Weights of a small transformer language model: a variant of Adam for these matrices.
MLP neurons of a small language model. Each row is named by its layer, matrix (up: input weights) and neuron, and shows model dimensions 128-223. Each number is 128 + 32 x the weight over its row's rms, rounded and kept within 0 to 255.
After each neuron's rows, "fires in" lists the words (lower case) most often at its 100 highest values on Wikipedia text that the model never trained on. A number after a token or word is its count.

L2.up243 [120 115 170 128 144 106  67 172 157 113 135 122 144 130  64 157 157  74 101 114 129 153 156 110 139 111  99  83 103 145  80 108 186  72 203 123  65 118 132 117 154 112  93 139 121 135 176  70 167 150 106 139 165  83 100 124 198 152 173 109  64 105 135 113 140 175 112 156 140 155 164 104 120 140  77 111 100 155  28 173 120 115 135 146 127 104  99 158 130 104  93 144 100 109 130 117]
fires in: "also" 23, "railroad" 12, "railway" 8, "any" 5, "explained" 4, "rail" 4

L2.up659 [111 128 110 126 182  98 141 135 123  90 154  43 109 157 186 146 119  79 130 120 104 114  78 165 134 145 133 195 146 159 106 109  95 143 101 105 138 147  93 128  46 126 106 170 126 156 123 118 121 114  92 110 108 125  96 174 144 198  92 110 103 188 164 172 177 169 163 114 151 168 125 134 127 152 111 112 109 129 132 164 151 123  87 156 119 168 136 136 118 139 111 144 112  92 126  99]
fires in: "known" 33, "johnson" 6, "a" 6, "one" 5, "close" 5, "carlson" 4

L4.up401 [105 124 111 114 134 138 171  97 166  83  96 152  64 136 129 175 107  95 197 106 122  54 147 141 166 165 146 164 132 172 126 120  68 120 125 172 149  94 172 170 121 140  85 138 117 120 133 123 154 134  90 132  80 135  83 129 169 165 133  98 109 161  77 116 160 120 120  79 185 115 120 136 140 104 131 170 113  93 137 114 146 125  49 151 139 173 130 170 180 126  68 171 117 153  66 149]
fires in: "born" 25, "central" 12, "church" 9, "24" 4, "centers" 4, "gnatusuchus" 4

L4.up448 [135 147 129 110 103 161 105 161 132 103 176 108 128 104 128 122 152  25 130  85 156  84 128 110 145 149 121 152 132 116 156 146 136 120 115 120 122 196  82 123  66  78 135 121 114 132  80  70 166 143 141 165 157 152 159 146 179 108 118 122 149 116 147  94  73 125 144 153 115 119 154 118 193 168 160 136  97 146 120 170 143  96 100 182 133  98 139 128 106 106  84 147  82 115 147  99]
fires in: "one" 24, "on" 16, "of" 13, "numerous" 6, "teacher" 4

L2.up337 [ 93 132 135 111 108  95 112 159 147 165 152  48 146 136 128 158 201 110 181 128  88 118 138 158 104 108  92 113 185 157 109 128 147 155 154 139 129 156 132  85  98  57  93 131 168 140 117 157 140 149  87 157 141 176 121  91 131  95 114 116 119 106 151 125 108 140 174 126 149 140  63 166 150 194 121  79 100 159 114 187 150 150 124 140 102 149 130 152  90  52 115 125  65 112 106 129]
fires in: "also" 24, "only" 15, "any" 8, "using" 8, "use" 6

L4.up55 [ 97 127 158 139 162  92 123 148 152  85 113  96 157 145 151 144 192 114 114 105 105 139  91 172 160 119  85 104 153 129 140 187 116 111 106 104 144 133 171 143  52 110 102 166 162 127 122 124 141 108  50 111 156 138  83 111 154 145 110  95 144 132  61 190 143 183 199 155 153 135  79 135 138 151 104  77 104 127 128 124 158 141 118 162 132 172 112 143 105 118 101 159  99 119 111  71]
fires in: "as" 48, "include" 12, "successful" 6, "success" 4

L2.up259 [ 78 128 108 145 135 173 142 135 181  85 162  91 121  69 145 165 137 174 149 157  95 123 102  97  84 148 119 122 168 242 125 141  94  79  94 159 136 122 150 135 180 103 101 104 114  81 119 152 152 117 117 166 165 187 158 142 176 105 131 114 104  74 136 130  52 138 179 164 178 121 133 118 186 170 135  75 103  80 139 119 132 145 108 128 134 149 135 132 179 130  99 142 142 132  72  92]
fires in: "use" 17, "committee" 15, "released" 9, "parts" 5, "southern" 5, "refseq" 4

L12.up202 [128 127 171 129 164 120 129 148 140 120  58  96 116  71  60 159 157 110 108 114  64 101 160 150 164 101  84  90 136 110 118  91 126 130 109 149 105  82 156 107 112 101  74 157 151 145  70 127 224 137 140 125 186 140 148 112 150 134  95 137 170 147 105 100 135 141 190 105 168 205 153 138 114 120 137 172 167  92 139 145 123 143 153 123 110 176 147 143 143 152 107 139  91 115 127  99]
fires in: "with" 12, "of" 11, "by" 11, "arg" 9, "at" 8, "to" 6

L2.up818 [134 145 162 145 163 131 108 145 139 107 160 163  84 118 125  68 142 117 187 146 181 100 104 106 107 110 131 104  96 125 137  81 142 118 101  97 250 110  97 208 153 100  72 161 114 123 125 117 131 154 107 157  99 129  94  96 155 118 130 105 126 134 165 162 162 109  61 165 148 119 138 127 149 141 167 217 127 154 122 156 131 144 145 163 136 102 157 149  91 151 146  74 163 155 108 114]
fires in: "born" 24, "can" 19, "according" 12

L2.up813 [ 75 128 172  97 160 103 127 195 150  92 101  95 122 158  91 157 108 144 187 159  91 114 144 163 111 128  80 129  71 169 114 148 126 172  83  89 122 145 144 107 110  81  91 169 162  97 139 140 150 117 101 108 116 123 112 129 161 158 114 123 133 145  73 126 129 126 175 103 162 122  92 126 181 128 113 103 136  86 104 177 159 169 196 141 108 142 101 103 172 144 120 126 121 133  67 139]
fires in: "later" 20, "however" 16, "while" 11, "toward" 7, "still" 5

L12.up498 [139 161  85 103 123 139 133 110 125  66 104 137 134  24 104 138 118 127 117  95 161 127  91  89 106 171 125  78  89 100 164 141 122 125 150  90 139 154 204 117  71 109 151 102 131  89 129  86 161 123 117 125 144 130 163 127 137 167 113 122 160 127 142  71 104 172 186 129 135 182 137  92 136 173 168 107 165 109 113 145 122 106  97 153  98 176 109 186  89 150 192  88  92 127 133 114]
fires in: "which" 42, "that" 24, "if" 6, "who" 5

L9.up324 [108 140 173 127 133 132 128 129  98 133 145  72  97  67 102 149  66 183 146 115  96 164 128 158 154 178  86  99  35 117 135 137 129 131 109 109 173  81 191 199  89  68 103 105 149  74  98 146 105  79  81 149 164 109 106 172 141 164 171 158 112 198 104 131 140 170 109  73 152 111 160 114 152  73 120 188  94 140 104  99 155 112 167 199  96 121  99 171 101 104 106 173 152 110  99 153]
fires in: "footballer" 22, "place" 21, "medal" 11, "medalist" 10, "olympic" 6, "football" 6

L5.up601 [129 152 164 133 101 160 161 152 170 112  88 157 152 128  67  89  90   7 106 127 170 108 114 176  97 130 122 177 121  90 106 184 136 141 114 159 100 170 110 134 151 147 109 149 172 151 145  76 136 132 163 133 122  96 127 108 153 142 109 144 157 138 121 187  86 213  89 116 180  78  74 187 117 156 109 129 112 200 127 158 149 116 109 127 136 101 178 168 135 116 113 116 163 152 109  71]
fires in: "put" 17, "length" 14, "minutes" 7, "largest" 6, "gnatusuchus" 4, "segment" 4

L6.up759 [ 44 126 185 111 158 103 152 163 149 165 132  91 109  70 123  89  71 129 133  66 108 112 139 107 115 110  81 128 112 187 120 169 116 145  40 158  99 143 111 191 115 127 127 182 158 110 163  74  98 112 122 168 161 112 105 131 170  79 113 174 199 135 144 113  77 162 124 103 143 137 129 182 143 173 154  89 136 155 111 192 156 119 149 131 136 106 105 137 128 150 134 132 122 148  88 152]
fires in: "global" 15, "of" 11, "chinese" 10, "liberal" 7, "french" 6, "numerous" 5

L2.up204 [146 127  66 167 139 112 112 124 137 110  96 145  83 124 164 164 113  98 115 175 141 120 129 170 105 148 111  92 109 115  71 139 134 123 142 113  98 110 149 175  99 137 147  94 102 148 139  68  71 107  84 167  39 174 153 137 148 146 153 119 150 109 121 192 104 111 134 125 111 134 134  85 122 184 128 221 154 118 131 101  95 164 117 117 147 131 139 173  91 104  70 113  86  81 144 102]
fires in: "club" 15, "european" 11, "education" 11, "such" 8, "legal" 6, "opened" 5

L4.up192 [125 134 151  84 165 125  86 154 172 149 141  90 153 167 121 101 220 109 108 103 121 127 121 121  76 122  69 113 192 117  71 150 110  85  91 110 139 175 176 133  77 111 118 130 169  75 108 117 140 124 140 144 150  83 118 127 190 109 167 160 113 112 104 134 135 151 157 152 137 112  77  65 160 119 110  63  94 114 126 162 151  97 138 175 103 143 113 157 162 117  76 167 149 134 118  76]
fires in: "has" 42, "have" 34, "period" 10, "had" 4

L5.up616 [116 169 207 127 145  73 151 133 127 125  97 111  83 111 139 120 140 207 113 121 107 110 100 133 126 155 102 115 129 142  73  96 154 117  85  59 125 138 155 157  96  93 113 144 125 141  96 122 165 122 137 162 110 167 136  80 176 130 104 119 148 120 123 149 134 140 148  87 117 110 126 106 168 163  99 145 128  73 134 201 130 151 109 137 102 172  89 116 186 156  41 206  93 157  95 118]
fires in: "born" 45, "as" 7, "when" 5, "baseball" 4

L7.up307 [114 141 120 171  94 121 157 145 120 136  99 135 127 129 127 107 132 150 120 100 140  72 142  48  75 125 153 142 147 130 146 162 143 123 160 141 130 116 147 202 135 122 118 140 104 119  91 111  93 101 185  88  92 109 109 118 166 237 108 135 101 179 173 108 107 181 116 146 127 201 122 134 138 140 134 112  66 193 152 110 125 139 138 170 127 187 173 121 151 160  93 118 114 110 122 132]
fires in: "check" 15, "million" 10, "according" 9, "business" 8, "annapurna" 5, "camp" 4

L7.up16 [121 166 194  91 132 151  94 163 142  84 110 135 129 171 134 171 158 130 123 158 121 102  76 176 115 147 107 106 144 175 120 161 108 123 133 141 139  63 171  94  85 107 122 127  94 150 130 142 135 120  72 127 109 114 197 166 152 157 126  99 157 121 100 121 208 105 111 181 196 154 165 147 164 144  92  89 107 125  74  90 135 175 136 153  72 122 150 106  85 123  61 166 112 133 130 135]
fires in: "there" 20, "centre" 10, "roof" 7, "center" 6, "theatre" 5, "discolor" 4

L11.up208 [127 147 115  93 113 109 182 100 153 158  86 111 146  94 112 119 147 144  78 142 104 118 135 119  44 135 117  65  87  66 126 193 132 199 118 128 136 119 233 168 125 105 134 152 154 111 143  85 197  97 118 154 154 130 119 148 101 112 103 124 126 141 161 173 129 104 193  81 209  74 121 175 119 116 140  95 124 122  49 164 181 142 133 143 125 145 139 128 128 161 164 125 111 136 138  44]
fires in: "same" 19, "this" 15, "that" 11, "part" 5

L8.up490 [153 122 122  77 173 114 217 133 142 203  74 129 142 112 141 133 121 132 133 140 175  99  93  97  98 171 117 140 114 102 110 175 151 157  86 124 156 161 191 156  86  99  74 164 163 100  91 128 111 123 119 166 161 126 116 160 160 151 110 105 115 134 120 122 100 159 177 109 114 156  98 173 149 208 167  86  87 152 122 108 141 108  98 180 129 116 210 138  81 138 148 113 149 138 154  95]
fires in: "which" 46, "that" 9, "what" 4

L4.up303 [ 90 112 151 143  81  91 105 111 189 136 140  93 111  98  89  86 125 163 153 198 107  65 136 165 124 212  74 156 167 126 138 119 183  95 112 146 119 134 133 169 153 151 155  72 107  82 136 134 142  91 138 168 122 151 100 122 150 141 141 125 125 114 135 125 135 123 136 123 158 103 125 101 132 132 147 142 127 136 114 159 117 106  57 123 115 123  95 151 174  74 175 159 108 136 100 120]
fires in: "second" 33, "third" 17, "first" 11, "melbourne" 5

L2.up284 [115 136 154 120 189 108 148 131 173 170  94 131 135 148 118 174 139  98 205 174  96 123 141 170 113 122  85 137 117 148 128 144  92 172 111  77 128 162 150  99 108 103  84 184 192  76 155 117  91 104 133 122 105 121 143 144 168 108 120 131 131 134  54 149 166 165 142 122 150 136  90 113 140 142 143  96 129  72 104 111 140 183 135 128 112 157  93 161 122 125 113 144  51 157 107 137]
fires in: "have" 59, "also" 30, "has" 8

L2.up51 [122 135 186  66 121  58 116 126 127 172  99  96  62  95  56 154 141 152  98 144 120  51 154 145 125 189  77 117 141 118 141 121 115 152  50 131 136 104 129 141 104 102 102 131 130  77 145  66 156  43 163 126  84 100 156 119  92 146 124 139 167 157 149 102 146 120 123 110 146 120 153 117 140  77 148 158 155 119 139 166 107 154 140 168  72 158 122 122 158 176  96 182 104 155  59 167]
fires in: "of" 37, "born" 7, "died" 7, "spain" 4

L5.up81 [103 115 209 137  92 130 131 127 181 121 138  88 129  78 138 180 157 131 138 187 177 110 168 168 168 138  85 161  87 118 135 102 155 150 102 155 126 152 151 119 138  78 116 165 138 152 142  92 162 122  38 135  76 147  82 137 122 127 142 148 103 140 148 142  71 192 175 100 123  90  74 132 132 162 134 120  79 140  81 198 150 124 118 144 103 127 111 114 113  90 160 120 144 141 137  69]
fires in: "life" 14, "said" 11, "much" 10, "although" 8, "known" 8, "approximately" 7

L5.up529 [146  97  97 136 124 102 153 165 110 141 139  76  93 130 129  94 164  99  92  95 143  79 114 103 114 169 110 137 120 110  73 138 147 133 139 101 122 136 120 133  56 104 127 233 135 138  80 126 148  98 128 100  88 159  38 141 159 142 118 118 126 139 154  72 113 123 139 134 134 117 112 158 118 170 121  98 146 144  97 115 102 114  74 120 125 129 208 101  90 144 172 120 124 116 205 113]
fires in: "to" 17, "served" 12, "service" 8, "cricketer" 6, "above" 5, "services" 5

L6.up646 [157 121  88 127 129  92 128 155 109  88 131  92 141 158 108  93 154 128 134 149 170 124 160 136 142 220 117  87 183 154  56 120 144 163 130 155 146 177 162 133 114 105 165  82 133 113 164 146 114  83  72  92 142 157 139  94 143 156 120 118  93 138 137 204 125 127 205 143 124  84 103 135 125 135 145 122 105 101 117 190 142 186 116 116 135 133 126 101 141  34 177 171 107 126 138  58]
fires in: "park" 12, "central" 11, "north" 9, "hill" 7, "opened" 7, "still" 6

L5.up163 [128 139 113 138 167 133 131 100 196  64 100 184 163  93 125 109 130 129  90 122 137 128  46 136  27 124 149 180 177 101 128  85 183 111 123 117 149 125 126 116 176 110 142 147 123 121 118 163  96 118  91 112 152 133 140 124 112 121 156 119 107 164 132 222 109 190 172 123 120 168  97 126 131 167 120  85 104 128 136 131 119 127  77 143 124 174 144 116 127 142 138 111  79 126 147 163]
fires in: "although" 18, "his" 17, "very" 7, "similar" 7, "temple" 5, "hamas" 4

L6.up864 [ 71 121 107  98 190 142 175  92 193 124 106 119  94 153 132 153 131 108 145  78 149  82 148 109  85 157 151  92 188 143  41 158  68 144  81 142 109 135 168 180 133 110  91 134 185  74 154 125 134  96 163  96 168 115  62 144 116 147  75 104 133 132  85 109 144 135 146  97 184 175 129 134 124 122 187 116 109 105 152 140  96 143 115 121 135 155 113 166 170 144 167 146 162 163  42 144]
fires in: "country" 19, "education" 12, "business" 7, "financial" 5, "social" 4, "sciences" 4

L12.up863 [109 131 124 139 154 125 104 140 174 102 139 137  71  74 120 138 175 108 128 142 102  80 116 156 113  99 131 141 147 199 117 117 136 210 141 100 102  72 131 110  84  98 109 165 191 170 104 147 136 115 137 109 125  77 141 117 149 171 126 120 147 121 123 132 107 102 130  68 141  99 173 133 145 118 167 145 152 205 142 151 107 127 104 130 123 160 191 109 114 160 110 157  99 165  19  77]
fires in: "of" 31, "on" 24, "it" 5, "at" 4

L6.up607 [124 123 147 138 129 177  94 135 182 136 121  56  57  91 132 110 231 145 147  83 101 126 133 130 144 136 118 129 187 147  98  93 136 139 136 127 114  88 118 131 106 108 148 129 150 175 128 124  86  90 173 131 197 120 113 104 104 151  88 198 114 108 144 135  80 179 112  54 133 140  82  95 110 109 127 119 119 101 139 174 143 144 148 126 108 119 178 168 127 138 128 183  69 109  89  86]
fires in: "called" 14, "near" 10, "featured" 7, "performed" 7, "produced" 6, "featuring" 6

L2.up712 [135 115 124 161 167  78 142 106 149 135 136  89 123  64  56 196 150 127 148 141 132  76 142 177 189 160  50  92  70 162 108 126 120 135  91 170 156 151 157 113  77  88  96 165 214 141  79 114 140 102 125 114  96 175 133 106 157 144 126 122 129 145  83 106 101 182 203  40 109 216 137 108 140 110 160 126 166 110 158 198  86 108 164 139 114 146 112  74  95 165 105 131  49 144 106 155]
fires in: "of" 45, "chinese" 13, "poland" 7

L11.up187 [126 134 111 135 141 100 132 108 184 137  85 112 120  94 113 174 122 117 137  99  69 110 126 137  99 158 135 152 151 145 129 113 140 100 100 156 145  87 180 139 131 128 129 167  97 120  70 124 154 116 119 191 166  64 167  52 137 116 144  98 152 125 132  78 132 118 145  49 128 134  95 165 144 111  79 110 151 148 144 124 118 126  87 133 120 159 120 152 189  96  85 161 114 154 119  84]
fires in: "of" 28, "during" 11, "in" 8, "late" 7, "and" 4

L2.up155 [137 124 162 147 128 108 151 129 165 172 130  94 131  82 121 146 181 108 138 151 117 155 142  93 164  92 110  82 133 127 104 144 134 150 137 150 152 171 142 136 103  57 141 173 154 122 118 143 131 107  95 137 127 122 125 141 129  67 107 134  93 146 151 164  76 186 160  80 113  74  89 114 142 102 134  81  84 157 143 164 152 187 102 167 136 135 195 161 119 167 149 146  60 103  49  56]
fires in: "also" 39, "contains" 11, "another" 5

L13.up447 [128 112 158  98 121  81 105 255 140  98  90 117  93 133  55 110 123  91 164 114  97  86 154 149  88 171 137 192 127 155 127 134 163 149  79 160 149  59 221 150 141 135 125 119 117  98 125 121 121 120  86 131 136 114 144 142 108 173 126  69  96 121 130 125 127 134 166 140 180 128  93 202 132 190 117 114  61 128 132 140 134 107  64 164 128 131 160 155 120 132 128 166 167 134 101 112]
fires in: "in" 52, "of" 9, "death" 5, "period" 5

L4.up539 [ 79  96 143 137 155 116 175 112 133 131  78 132  77 156 126 185 122  93 189 167  86 128 175 142 184 156  86 112  92 112  87 219  61 128 119 150 177 145 171 124 102  40 100 250 121  79 107  95 102 162  91 140 126 108 136 125 129 131 105 116  75 156 132 220  83 196  96  79 135 130  84 110 147 115 111  99 107  91 155  87 151 109 180 195 133 160 156 158 119  89 116 123 158 134  81 133]
fires in: "2023" 24, "2019" 17, "2024" 12, "2021" 6, "2020" 6

L11.up43 [105 136 159 157 157 152  86  96 190 119  78 114  57 123 139 120 213 115 137  90  83 139 118 118 162 170 175  95 147 166 130  79  99 172  92 170 103 114 203 130 151 104  90 153  94 123 132 122 105 116 169 182 155  42 160 114 142 190  84  78  80 128 106 104 141 132 140  85 150 135 143 119 124 129 137 135 104 143 147 134 141 129 131 138  82 116 127 154 151 107 175 158 124 133 100 133]
fires in: "of" 39, "born" 14, "performance" 6, "performances" 5, "website" 5

L6.up16 [107 110 169 130 130 118 127 107 135 152  91 129 121 112 107 109 115 128 151 173 174  77 162 160 148 160  73 137 112 115  36 173 144 146 114 183 179 146 150 136 121 134 125 127 129 107 113 119 139 132 132 114 155 154 162 126 138 136 102 124 140 127 115 158 117  81 138 107 118  94 110 104 129 113 176 154 133  83 175 158 151 149 122  94 176 106 150 154 168  65 145 185 119 131 157 148]
fires in: "of" 43, "white" 10, "country" 6, "jurisdiction" 5

L9.up756 [130 128  97 170 129 104 143 150 177 104  81  77  83  79 106 131  96 131 184 119 147 144 133  98  76 186 142 118 125 157  48 117 159  98  85  66 123 176 145 118 125 124 145 192 180 139 143  73 141 103 145 162  87 124 114 109 138 120 184 107 147 129  96  84 110 152 153  44 148 155 144 132 158 130 142 130 105 126 127 121 118  73  69 187 125 162 150 102 122  90 104 163 119 155 134 190]
fires in: "of" 23, "to" 10, "not" 7, "surface" 6, "that" 5, "for" 5

L7.up493 [104 130 143 114  91  74 162 156 195 165 140 122 108 103 130 115 108  94 160 125 156 127 151 147  94 127 128 157 150  94 133 182 170 121 101 113 115 169  98 136 131 120 161 128 133 135 178 131 177 126 129 131 103 134 130 115 113  97 119 121 120 183 137 119  32 139 137 137 165  75 106 246 142 120  97 117  83  72 115 142 149  92 121 180 138 118 162 134 143  31 123 108 123 121 100 117]
fires in: "same" 17, "time" 17, "end" 12, "up" 12, "that" 11, "upper" 7

L4.up382 [138 135 120 147  47  98 123 139 108 154 119  88 123  78  99 153  91 182 131 169 147 129 141 130 161 193  92 153 105  81  83 151 121 169 107 184 153 122 127 139  90  77 108 137 145 134  97 137 168 131 109 108 194 186 121 144 121 184 100 101  97 168 162 132 117 142  82  71 101 184  99 113 162 130  84 154  68 160 122 156 159 161 113 184 120 162 137 115  57 136 132 129 105 138 107  76]
fires in: "football" 17, "footballer" 15, "along" 12, "sent" 7, "irish" 7

L6.up399 [168 157  76 124 128 125  77 130 143  73 164 135  79 120 100 172 154 141 136 137 135 108 151 114 138 214 130 154 130 138  98  98 145 124 126 145 157 162 117 127 100  93 168 133 146 129 122 115 188  77 134 118 148 216 151 131 179 178 142 114 104 111 118  86  70 125 175 155  88 164 131 120 183 167 103  77 106 168 136 152 135 148  53 176  78 102 140 129 112 133 111 110 143 154 121 118]
fires in: "uttarakhand" 14, "served" 11, "116" 9, "territory" 7, "at" 7, "it" 6